MLP neurons of a small language model. Each row is named by its layer, matrix (down: output weights) and neuron, and shows model dimensions 16-143. Each number is 500 + 40 x the weight over its row's rms, rounded and kept within 0 to 999. Numbers have three digits each. A neuron's up and down rows have the sign that makes its largest values positive.
A block is one neuron, or neurons of one layer that tend to fire together. After each block is what it responds to, as a language model described it from the Wikipedia text at the highest values.

L5.down608:419475483490493507542487462528567531553526504400476503538543517431458452473563521499521502509481432544517404494501515426580547488428434446538531501466453490494493490508524472534462501473470443462458502476434495437447500542466554436423517488482515568497520517492511441470511480511497413477472534469422488504488578475483489507473513515486467444523512507522508502502558510451445542538480
L5.down1191:541502498514492509563490476504504532600510476456505500520528546476547467443468574458459463503535507508468468473458583449499478504466440507536452527420544529474502425506524529531517481513476475483484494507462491534530504463468524464518423460469525425442418498422457497514507408496455461486464500479588436489509509459492497463513512478452516420496472468520542518524626515475497564527534
Description: Before dates and quantities. Function words that directly precede a date, year or amount, chiefly "of" in "as of 2020", also "until", "in a", "c.", "about".

L2.down313:453442478559500523505516545543547472544499475504508526545478511471428446516508510539506537473439456486498462536502527470492497457507507528446468467486524497474421494521536408447481511513614516443518524474478522515514507592473527489523530457474505499526518511478546545445544490504533479512509516465541560571493497522553545581525487521520439571493480472503544553535476535507449480468535
L2.down328:503477521508478492520462476541555513509505465568534501524485489505584533555408475478482449470654460438490471520399505533491475530493527504498486562492506475498474439499543527521524470466498501496551517559472540500565521512512537492472495526502451506595446467480534552481522533484498493504439460446536468474495484476518505515533487584507500453482454458523499527462562483486483490475425
L2.down593:486506497537476537531512474492506527468538457571538483449502524500559487477504495523531514532484546553382496574493487531521546459481469526490552418438390440530496489451461486556508497499515497451535480495529544538512562546559530486493554526453537470513519549496541540498530581475513474569528471485488468488510514529495540479538450518460487479576514514548449479471532445505501474511530
L2.down627:499534587543447492516507475521493480504587486500529534513523482445482585564517495516490472534546509557438471473459492546474538425523577476518465478539497538469519484454496626527476484509574526540442498514508472465541510482451535607496515563605522463508561558487550481559498488536505477566568460483526491573474538418514540484483552480526524545507558523495513442497505564501481512519479
L2.down665:528542494512501444497543446557507484473457638566479452481558496475532463436523466537456535462453490451429499618504476490521523404476503520484548542497485411518498543473542475467516530538412531485503477470460442523480460470492567483503519501509556591512471610476464570455558521556511529493539533491427519529526472532531465542577510524478489477555469523441451479510506545500502528510483
L2.down897:511486512510485502499492531527488443508503450471477445495528485493486492465539552497523531457490502548516520514506544529502513522550578540521470513535469458464412487418486415500490528472527568507517523448555485478511483523459493570413487525546463488533549492498470474553472445407451550482508516551565556500396480487517491529516468495495459516556539474528511548509516515577512486507504
L2.down932:567508464520537470471511480505543501420555513570430483558495608449505467496519465472457561491495479516527517456535463586526497557523483536446499538524505564534523470521482494479510513441525484520448452458501468568481465446591547519533502495548519595467482507480506506427513502529530490426501422514512505504455476474507556420451508542560490497509567521489466569486559505495526501535458
L2.down1080:461472517510526490438545466579496562484478457479481450517525532447523521464475473518490585560524465558496432535489472422452449460472481506470498542466464518555426460517451448507592527439497506491480443510475475479608597472457509416452534517525489464506490456490516469527518539426445613451485486487494488499472476486439452511507471600534501505542461488494520434468485521474532526497475
Description: Coordinate-string invisible separator. The invisible zero-width character between a DMS coordinate ending in E or W and the slash before its decimal form (e.g. 5°49′14″E / 50.52); weaker, unrelated hits on table pipes and scattered mid-sentence words.

L2.down513:494465446446500574509553534488527515468446461537476488440515497496541515572516492542506531397531503462518468565477452473537504543541455476507529513485492483509548526520552425442523535486524547538418566512430516518491444529460551487564489530503486511446476559493530453512548385482535440492481503484475506542524523517489528515452511517518493512457373471439479551475528546477569501548463
L2.down529:474475493478479495465508454505504508441456500497426483514538495518518493517476417508457470455487578465530594497449519543479560504454508503479594465472464474516448486548548457555456480497477460461449510540531496529475446476480531533503451558492509529517519532594518546531562468414483537535397569486543501546575533513503442437484543486521476486556495463496564521485505496514510501512500
L2.down545:477528577543485507518507470485564558526493439506467568500535514506461448531476549511486459497506510517565525509485559447475537462455460481505440491532570476539509511559539484516396487476531496531600429511520525487456562464444522503375469531415506509504479490506592499481542484494430503503499473511526439484519557546432514496486489540471535524565487519530477444445543478579574534484557
L2.down614:524515577416487536524476467512460497423461491493501481554486525504493476508501540483466498444497573468390453403523454584485471472414526488513490491456417472522548497509552428507514482498471500471543476534461484500486499460498485516526577532463496508535520510576468581473513414519418464474469475497507494525430510529509559469475507487496523495463399479508538458496536514509598534451493
L2.down700:488474461531484471495491480516448534496567471510495524515524520489511493565456451473521499511538585488543486443477456584456475572489509520475526447532545510500489498520555509465425513524528509487464504571500496483425523498517555540471500546493536570539532521441533485530536485462543506563500560511471454503634499535513527547517544535537546543446508440444452489533447473449520519522529
L2.down1077:491470446508478589454532530456550464524548452556492537566452460475466481442543569522481550549479438458529520513549465460478497442539436495533565511535481506547610499459483465487475484460507517510460457478459469510475499499554558501544530577458467551513504487536456431516490451513480496533510556494410511506491504484463528494493519489499441443533488534540547522470582505506476536499449
L2.down1137:565529545450507576462441512538508548567563570506540528472492510513544494477567542505537488494437472416478516563516525526470426437482453480496427473553496503464540497507528513481511494516503501512445501446367588498516406532472519535551515558475518512510561496566508496494482501487481558538560457435504444519475507512489492486462536547533556483535534494529523527450485462518570493483513
L2.down1157:503487431547490561466433466518568535540502507537438555487505478523514478498503590473512425414466556481451465495570506470416575445496462480528570532490515448452539472502554565493500571512493515544490510524526464576469539527470518429465552535520425549543485470468560514485466460524506559504470525522549450456553492530524502472507506412469433476457446469477520576518462434602543501505553
Description: Fixed phrases after "as". Second word of set phrases starting with "as", especially "As of" before dates, also "as part of", "as a result", "as far as".

L8.down105:468493551500455478525513512467535429483582457451448490532538465485499534493473473537523554447473481450478547514504481536520562536518549431476490548460485511470485515533509484564505479460503496507576484498466562526480544411486520474480498508470542524495445500512479551509499390459479500534521493495467552493548488515573496441469507480533517463491537501460456485485462452503476451467506
L8.down203:477429485543513519478524568447489540467580536460532467439577539482473423545513533532549459514467510502492526418475420517543468467478466479491581549494466446525494564517498470485492478473531494479518520539549450498524436508565468446476524439490484588568421502500534424563489563494481544477527535521452438504462474510502445539517483544548528472508437526526435530465495500589483550516466
L8.down250:490483473490581550511435589502565520524519516453487368497481495499459552536494526508523493484502544470476617461525456479545511472491504483517490503512540529528575432453510495435516435537496509439566509504531486478530500465524554508455501503472500421511469522492534505526495543530483526478549502458438468506510530520516497489537443465489517485507418521492447532432442442385415525493478
L8.down1092:554587590550500536519449558520487498446466409478500573519512466506531454430541499427480458508511545498520478492506552448520536506487526518483498483481475514436509507521494471501479442547489502487578531469567614528542490495481539482535521524522594512543538509517562506464550462467524446526474499489554510475481453462405548507510422559471478552534515498457558450547539529489525434507464
Description: Relational nouns before "of". Nouns naming membership, part or relation that take "of", such as part, member, one, friend, father; also name-start tokens in lists and tables.

L2.down25:503461480489462453487557533392508499456509548485547527483461499538598477447447498480484572488483469532552524476500452468485502486432501454490521516505536541567501534432468489542442530492505479460492487590469503507466531504511487491486502443564498551465450421447521426503504486503353491470446498527487517483455475495466522459526534504484427509488498576490523468486472500512520443482488
L2.down56:502450541468489452502519457459515464538514438562496485507468422483496502500513537536555484543453569481552499523527539502498538495457475522555421411501431467399505430481484455568464469489498529454556474489579500514492428515483514438463441584457516461479459468569526428520487459504550503481527466543518551498567476484583510505530537432541423417532552434581493439480476459531512510508493
L2.down129:392468350431473456547497476441533485473549513483513471489465479528448443516515518497532591528533426581541443474545456577502492476506557440486466500476450517545433485526586500471534530521430583445462498427523452535527558578516550480492497607481507489527470476510497431492535519463470471506446479510468502497555540515534555516459515521534509466468497540467499564539488426534480547526496
L2.down152:454462472442524537490528462461410568509528489500514513487535448524495500486484525530562499381555598526517481514507618525523533559502517483509509491519506504468481488474510532431526472500397491458493451465491464473537511536536533494447501485453498509533538455563397564510492565468548506506479475493524479497510471496577477524546532537479526438487546542475388525509495519541419509483517
L2.down275:446520453478491527559440551472493437472552542481577417488509453400522550451462470488502509527506511580608469555507536562501513498548568484491455516414523455528558500568507526552480501490503596471566402539458498513508442555486523477463486594466493473522501471470564468491466611424534531485478431519445487482533472448553603597450507570508468489502505486476504527523576499583522590441496
L2.down563:470454461465486497492437472551468506540535448453498483515460436431479510520460543481540526452567501416452470533476469486513516476495531445496458441529519540588518516508609507465542541523537494554479462518509574523505437437481537508457472611435514514514480470497489475383517568494489517598500493496454486385451500531458420518424576530482518475515491456477473428495468464573501490483506
L2.down685:459466525523470459459513483511554521460478473475467461505544435486485504514547477541528463553554478564504455513490493556506563460513521471532521483510444437545495467530486494495491494456556586550445483557541504514554476523461542405482442576430539512481465513544527563501444485492555543569432489465496514519549519496415468517448542548502547452510493470539508424475502460508495491438481
L2.down1081:487512431538527559417564501494498521482545576563574521472512511525452497506522441478496510534482470524522506490473464534553517441509553488525612523476486556473554549544497510470460486509514491430497435542568463467529504543537480532502492491498472482552483480556549469496500496421497486473478498515516542489500532540589513466502565564527438513475485516529500520502487508529526441524463
Description: Word-initial consonant fragments. Consonant-only first pieces of rare words, names and acronyms, such as CC, RC, Sn, Sk, Th, Sl, Q, Gw, in lists and proper names.

L8.down537:552473520531477473485451492481489501518478469545494520520521479520502495437559532500460480508432481541513614536464486529479502530469541463551430525490432514547532462536513510473539477566526474468505518535494482459469490495544560523455448636473456492535499512556480509537478484453493500574506569546502589514523557517495507555543535496515490456498496504459575529510534481523497453450491
L8.down540:539418514540457515493488502501493529530523551536501495551478474502520476496522583478478458508509443552518489532499477498541507550489514545490523516481425446574498441507512476453513543532529440488465540531507503498544477536515494434434466657482500499469422501516470463486533504510461469484534505527466485494452507478510512496502535435508505433483513507494479541546541445519492505518541
L8.down836:478523530496507538477526546514508443500500580450478503472470484510506503474519480498449477531508481525505550499456491498500496447629512454519513517488525495523497521488439495504484511518458441495497547447499513564539506510509576503458542556428476449487526443515517517494515548474552460533502476501526492519453496437470539539524466465481488451483500453518519512545476470455463519576544
L8.down898:586495461502452563518561531522541474536514473475543539526482558516532543464503513454524477515540493581536539507491496487503509535473521509583484447427500461508498554433492494459497518553487462496420445500498520547588536480449539544510469574541480529489474515481517485497472477476484556525458534633522489507490464521535556508531498496486485407477485417574482563563530521445476609480415
Description: Mid-acronym letter pieces. Capital-letter or short word-piece tokens inside acronyms, codes and all-caps names, e.g. FESPACO, FENCOMIN, FIPRESCI, GCOT, often within parentheses.

L8.down222:499515478493466473500517565481500465539466507562563513451515493504502473474503456462548491524532484468482534501511534478488521494527466525492532437532488469555497507530389471552439511423535406477535481504468479450541463463520488487403573472528574461552488541485469494513571543432500504506492497500533463467542552520434511508452461573543484478482462438451532476564501469496576493462541
L8.down258:430510457494485479475470513458550525512474473492492466593489474522494411498537517504525512505491508534436438470510546523576470444495473497521511521529439444452497547479499469494483547587466511475494519518429559467539453472529435440476519469505526526505592460530503508529521545506469504558573492531451482550526554483476573468528483525561471543510510499522451471475476562468506540493569
L8.down307:482504501489500562489521506496475467525513454463450480541476466414494446440537548473526433439487488477497447554490484468441466468549429462550459463553525465448471483438505526453509485439521575454485469502498597525521488461553450444532488441538533523489478559511477453524422499510505494497541471569511448433472504492549508465563533532485530521556546525522505536521521462501540533542472
L8.down458:499468508556466468488506485510485467408436499468553548486484511574536413483494569438426503376436500487555552466529537561477492544503457505496474526519509527525506513450505470457472490522412505453519508579540560504537522551522458501535518496587560493518505495485546443532537530552451511523428489499407526508474475520464500535526527488535498456474515484558485463489492560475536507547494
Description: Number-predicting separators. Punctuation right before an expected number in stats tables and infoboxes, such as score dashes (105–114), decimal points (.262), pipes, colons.